{
  "num_key_value_heads": 5,
  "vocab_size": 24216,
  "norm": "rmsnorm",
  "norm_place": "pre",
  "attn_scale": 0.125,
  "tie_word_embeddings": false,
  "init_std_o": 0.0,
  "init_std_down": 0.0,
  "optimizer": "adamw"
}
MLP neurons of a small language model. Each row is named by its layer, matrix (up: input weights; down: output weights) and neuron, and shows model dimensions 320-447. Each number is 128 + 24 x the weight over its row's rms, rounded and kept within 0 to 255. Numbers have three digits each.
After each neuron's rows, "fires after" lists the tokens most often just before its 100 highest values on Wikipedia text that the model never trained on.

L8.up1267:126111121112163103147120099144109084136152177133092100156127142107171151125150149143114133094115159134160154105135161158120144100125133154160175117135109152098155157146139129172127146125113185104135114092091137109114138121157080142133110160106106099115140120130144126120159145122164118119083096091163176180135096118138136120099176111139114089109132099084122138121118149148157068150136
L8.down1267:109103131127120096166078146121060145116115147135127109130153134180132135159146092129112149137116130126132127130138146112110094112134122096128176134085109155123116134144133112110125120143127113143118134135152110147091095123100157137062096109110115117180166109129159175125143172097102136138158145094143142131135164127133135142126157121117134133115168087136150113087146191135153168102125
fires after: " was", " is", " be", " were"

L8.up99:141124187104147139126152154147091121073129140127139103142124173154142139132162119131131096162121128122150127168109107139135093121145100105138183148080129135173138121150109156128160111150109125110106158156157121119146125125113094122118115101148128124138144147110127093116114156128200125126159118108152098107120141104144071133144153103130136151139106136134120103104138108096141100135152
L8.down99:146126132147137143136127113108153158143092127108130141144112125155107075144093139107145143162120133092131100096133126122099123144146122109146115113135118114156166167111136085153155111080134105148147121123159132089105122161098103091138116077134122154105087156149115080127177127152156159127147167170125092093115119136159142147133147169164143134126112126140104138131096116131154169130131
fires after: " ", " As", "0", "2", "8", "As"

L8.up709:151145128114074127074115131116150118137146097120131147141144138148137077154159167171120126157119100109179144099127127158098103112159115134115156140122145137116113116126099139118113104127121130159137157119151076157135141137118098128138149133131154129153130161167136119123106152143126101147107112109144074111128126108167133143157164151112192118137140122098159101123125127133132106104147
L8.down709:134093132162128123152109153121135157126139133136099084122101138179173092141101154072127125117140132111088160108120153131126126150118124155136128158173120138129108109165125128122070139139144137145093115060119144170142145162171156151085098086113130087088104105105118155138145098122126152107132146133165123196120139142162118103134121123157127153160188123126136141149153114083083134120095
fires after: " ", " of", "-", " his"

L8.up1226:151101149110100081131118104129145118109135130143112110181127145123146118129092124141127177122122132151148114118121130151147159129140150103124132166143153131119115131127151137141138136141106154136105130119162141085115137119137129119111117126127175081124147104112134068122083097105134134093094169113140147157108112096136148170155119158157146051138134103101110177088140091158125127069137
L8.down1226:167132119168100116075180108123118160082125136118129129141132118090121092101146103096081164154163139110131164066112117100177111108152148163151121118149150117127140152120125135166108170135137151102122170121120122105124113106125109106147140131155150141142122153111139099128135140145145133122106152119121108126177143139131116130177108141102091145137153118113164121144146112089159137141096
fires after: " |", "1", " one", " giving", "2"

L8.up898:139122077103141117127085173114131072139167123122121129145131146111126163134145132147123095125111138204131130097127131099123156108114126117127157165136147125075163110138112105128116158125110130156142131123142114077134136094123142129099108155127156152162137100087131138132147099132111125114113112118172139127090130169147140144079149126146145106138158168106160146155109139092143115149115
L8.down898:077143127127182155136133087141113156129110164124132081125142102151080117145122140140140145145086154121161132114098153099133121100113147121109143093155106164136118147141137116163143113102150140083134135105134111077102090109122117108117110132072144095085137120105098139137097149116117109154135153127151123081141130118111142154154104172132151170128141134120088150127106123111146133119127
fires after: " |", " "

L8.up2254:113079141126106162086134137151114140161107159129121108115136173121073115143102148093112193103120131127162113149104123187137167142175161125127099137135127127104152130122190135163104168101131143145125085093136121146109142123131141167151129197130117148087135137108086131099150113129182089127146157103134104142117135123152115122170123131143125158092139146130155145144141184090148096154128
L8.down2254:142148126121111093157077155075153139134061088119156113137157129078157113117122169096135113160103124117134138167112109126129128182149097118146138147123122128141121113146119157104115129131082182085146100052122136139099133111096187117113156166166132137108052104132149083115141133134122150167114150139108116124114175156122148145149139086100142121156122112137102133144147116159120137099127
fires after: " was", " is", ",", " were"

L8.up354:124144153167064103106109112124154095119154163146126110147139191115126141130160185164111098144094135167107116148175140120131140158167153159153107147147147113139154121114184165129152142104160103122124175133182165100116140119118098140155159156124136162144103100116104132087115120107103092129134086082139112139097106133152171126120135139115156132162138121123100110115093094138137118141154
L8.down354:137096130141111176156146121124104120121134117138177127171149111153094089120088107125150157170107067089099150119119118157147155156144151161136123130138146168119127121142094120125131159115137137092111123124132129119150122138146140158128123124122095118131156139109126149147115117166122140135139110168110157149130115087112115092059105165185092098136119133155146151115096143161137186067078
fires after: ",", " who", " which", " and", " was"

L8.up2494:150129137127160109124109127169099111132125121158111122152125122110143136160074175086128175127150154154147120126141114196147131103095158159106190127118132151112142130124158161119105136199113118149168125118124122079116150129146168159147099135089112133127124102071081135133141140157110124126131156150140104118099092138133133129134098195098145109148149136124150137144095152062142121128100
L8.down2494:127120057179147130078167155161172141120132138122069091089124130171115080120078092130115123134156151098147096111124108151156160110147134163138135151163102143110137146132139126147065142133116068149120126145099113121171124119150123148129157135119080148106113071119109107177127113075105147151143097106139102137132096064086138176115108097124158103135156175115121171126133141106133119121154
fires after: ",", " the", "),", " is"

L8.up216:096129102120084090121098136136106106144147131165121118125113170121163100151142158127126148120140154197178119111141152184122110102123161119138148129134134130138132102095130126142094101151140102160134165125144118133155173135140122152174088149109146170103129100083100117113113147129089141174096158114125139112160148082158125174093097172102110137156126164123170151125082138058114085105098
L8.down216:141139089141185127131145166169119097114153130116137090126120107114171098137123101149105153125130091150132141136154126145163137098152157140136116148147148159123151113127122108099092158124106100123127136121124147122162093164131136141149123168131125125067177087138066137139085122077138119155156140161110134152117120104109129163140126129156161119133118149165103154149068164129141151114141
fires after: ",", "),", " ("

L8.up1801:096103071116117157089134164111109116114149144170111115183167119168158116142104131129167101145093084137124157167121133121143114090158117139132148116130144142087122139104112098111137140138119135127128165120152140165154118131095139121098093129126145118142177138103127132140111133163148120124137079143128142118135149148079089161131111085116116142108153157127130124145098129135143125143080
L8.down1801:145132150123141111132181106146166183171143119137141106118138108120125175154116125127102143130170150101128078166168125126133136079148154123116146130134068152088090138119153106090143123074123136097100178097144125113131142126117089115113150136133138109160098111119129098153150146144147151135138116147175082097172115070176169104153118148161179144122108104118151157155146100092087189121138
fires after: " ", " March", " September"

L8.up919:114128143139145126070132146117136109153127153121127130129131139136116145196127205100104107126097144124142125110126126162136104105158146103153124149085126109136110131117132158105150067153126138171130115139140111089123136130152085138120122101135117155094135116176134155135129118133125111117161174122132111118099116095164090148132091145105170137122146117114113135094130102145145105089149
L8.down919:153079080138132140136101128162135145114078159116081103126144106128127190112087111079100135098130080119140106119170092119181133141086133113160158145162132111107126134143162139094083126127124147119136125114095130154121165137162127136095158147135149103105135168115100111109133162120144119086137154153130126165152121146129152069145143146089119127144090088078132139138150094152108110110201
fires after: " ", " the", "-"

L8.up1627:131099183131102124125111112142065127157137156169124108123172108096114111117122147137114104145085148146127117176163116107108089143126086116146167126073098146120132121114143142158155060118167106127125161109171130118109134153134138159118139077117144155141132141100098112131163101150168151124112099075139079136117096085153126121132142114118137106123179149122087125075108154138136102170128
L8.down1627:157094134128120121078122151118131127148163126118108159139171131155137160105151133147062144139120163083110141181134125069132117124097150113097160127184131169116076107120169109140152144097109156140126137110122078156103164127093128131149096122120127101136104142115132080130107175094100136155174110148127124151181093090096158141148135148116128100159071124093169121141140128118113149130137
fires after: "|", ",", "-", " ", "\":"

L8.up1369:119115106146125133114112093101104082082133118168133139170136169154089095122128127148152120152106145195103104102132096145116122139146106102103122177109145128128125105089127184132161130143099180173130171156108098134088132137081111129138118086104122156141120129100114116112169120126153129135113161109138156098154144111170120125180138154120155132109148108119164106111081125098126092123110
L8.down1369:122105158129106134144135112067105093156135137108153154113140095102131121065162114114132133137113160095129109081101079149155140161122107099062082129104139118129097098151089113105163100134121114131154140153134105107110118086136123129130141109123137151165169140139115118148155126128126109122096134122156112132182144182142093157174157127178142107141130138095142089121130095120126177150137
fires after: " |", ":", "|", "As", ")\n\n"

L8.up217:133149172121131098135114130136107119133160125153093133148094133091125128121128123152149097115161128157102128188097087150158133130172087097119165115105120136132122099142124147141139111142155135154094139150158152138124103116145146150105162155123159120117122115120137121099105089132132111120117130109144124152171166145108109155108156153111091137129110117073100183160126133114148067122141
L8.down217:170137168115119109117158123120174119171124115136110135104153145112162160147136143144130195118140136128080146126149117141152153097123118140162069114111210124124144118122125110144107124113158141128155119114136146141141122162108135139143119119173166093148107145093157149118129165117156091132162179152106090119138165143094083141175187095108107134121158099108115135147144148142154137135155
fires after: "0", "1", "2", "6", "3"

L8.up510:079133147108124086118102167140122111141114117125134083193145122145151156111160158143105129116119130103107136189091120115117115138133136140118173146092128126078133142093159173128157095149132119132141213148201114125096160127102094121109134167155120114127152108136172087096132146128120133157080082118107113099125090180164122136133111133130197084115119132119109167155145100133125116144106
L8.down510:148199137144125214086123116153131125109076152131098140086122148120144103145129129139137125148147131152133117120136122167174087141117126136115120179172079123107133121073139136107120160110121157148126108081118122145145139097130129133150145098078135153100125141101084132150120137114144086132175153156112131108145129106095129151094092103123095136094123171114102141083122140136139167068124
fires after: ",", " and"

L8.up2471:117103158097114094145147086117153116121107129131100121088145141134142153152115138099103165097105134119135093084128138187145122092164102134154135107071153151126156085170153147135149103139147144110140151105116103114158127117179105172109115158112126110138133156111136168126165140103144132115150125098129119140103109122131123108138141137145171159121162162115130132082158180097120103113130
L8.down2471:070132152098131119139108126117129124105151149131139117125161079130175136107092099101140097130104090146149154133106104133123149123099137148082147160094137101118087134133140122122108117137116123158150122156078165128154116096140124171133121137114130137059184106083106076122138108124136116130143113140157095090169155102101138114129131123132154119134130160099174105134112160074099088112107
fires after: " ", " |", "0", "–", "2", "-"

L8.up301:127134119119153108142126138135102087113137147129118161125154141163110117122131158100095129133137149169152098156175114181167110111128173135115146140149079142095120100126151135139110156146116151144136123162150101121107143169123161168136155140139126124129108125135104100084145109112107136112114134107139164164121152144126148145115115162103117176113129137108177177131124163090127087096147
L8.down301:143127084091142138095124131134128104125147144134158073108127086106143116071082116132109113170143087135126117151133145115110139116109137137056100110119135111130160118119129151125113083113157171141141134147128148124129139127140172179140093117154199131126118112131120109141103139154100138108124157102148131155149176135068106170127116104128124121076151153144117135131106134144107070130137
fires after: ",", "0", "1", " the"

L8.up100:147092110104148135103134150131134132096131149143092128164165162135141143134117168143158125143132156152124143091104106207115141136151162123143136082140146086115135093077170147119128128141135151121154146136100129142140121133121155156111122196080115131157172130134121111100193128147142166127091133108113111136139121156118076141130158114154141153138136114110128116112159143125123118136141
L8.down100:154095099179122106134116139134097150118112109094136135128113177094068113110105130128124086142106131150155150189115108136142134113147164138158150126118121147112129095120115154118104166084129157179149140096152162083148139140151087114105130105126139094122148111099132114134161179134090113101111128108138104132135100139089183165144121127107118099130119155090152116113154162103158145166156
fires after: " was", " were", " is", " went", " placed", " be"

L8.up1423:133139139126110142152126117115104121108121138155152132174157113119162144176116153184119115123131112142095142146124135102115118098160129120136155127108171105121155125105157121121126092122103139107150124128131146097136098097115143135118134129169108101111123141151150137143099151137153139119147115116138142144130135144147108162133183154111192088147148152131167123114143128107124081112105
L8.down1423:147153097145178128105133153120133119078140119129187166110129134139156115091099148109122179133127133138167152175166123135176099116138113130157141114134092154129147139114161144129130124124139147158075122109107159129088180144146148135139162136143155125162110137137140143166094142147101150117135145155145131128122082113120176134112126170142159105138124102093109123116137132083147129088084
fires after: " ", "2", "–", "0"

L8.up973:127134168096095099085111165169104129143139156166103148093098168125151160141161190133134166117107132166122131138144162163127129131135151158112142133135134116147137138125184145163135108145087130122147104144172110162110158116091172149090124147116141132148121104123113143130078146127148107137130161133113170140108126080161160126090084183120157138137113154128152148134111122127152140189107
L8.down973:113120098170111160121128140130131085122145097133112128105158131139132104119120137208122119126096091142109132154105084141162149175088150152078107091147130131151169158110147109107147182122162171104130174088147108134109121090168132133118101123104144141084090116127138143121130137159104128129158108154138146136169158106113147119090119164162101127146137128075110167114126151154124187108169
fires after: ",", " so"

L8.up1608:104129158084121161133107090137126104112144167152118153162132155135147141145124147141111144118128177135123143102111167123114148140147114130097134140110137115159127132126100167084164143136145123160106149120118108131160128119149137159126131116133132198120135115146117151146109137084091116075097088107134119140094146121113145151143167149134149161094098117134128122100096147119122113062100
L8.down1608:127114095100090124146131141086136143154104127152086131126115088127169149115117147124128120143154134117109092140133156156134174151090105114139145136161118153086102146114178125155159129127144141143113185071125150124118120114138120140127111123154083118132123122125110124088128072126124173143123133143149128116139117141132071109129139122147148143142167109119127105136121162128091152104143
fires after: " ", "0", "-", "ob"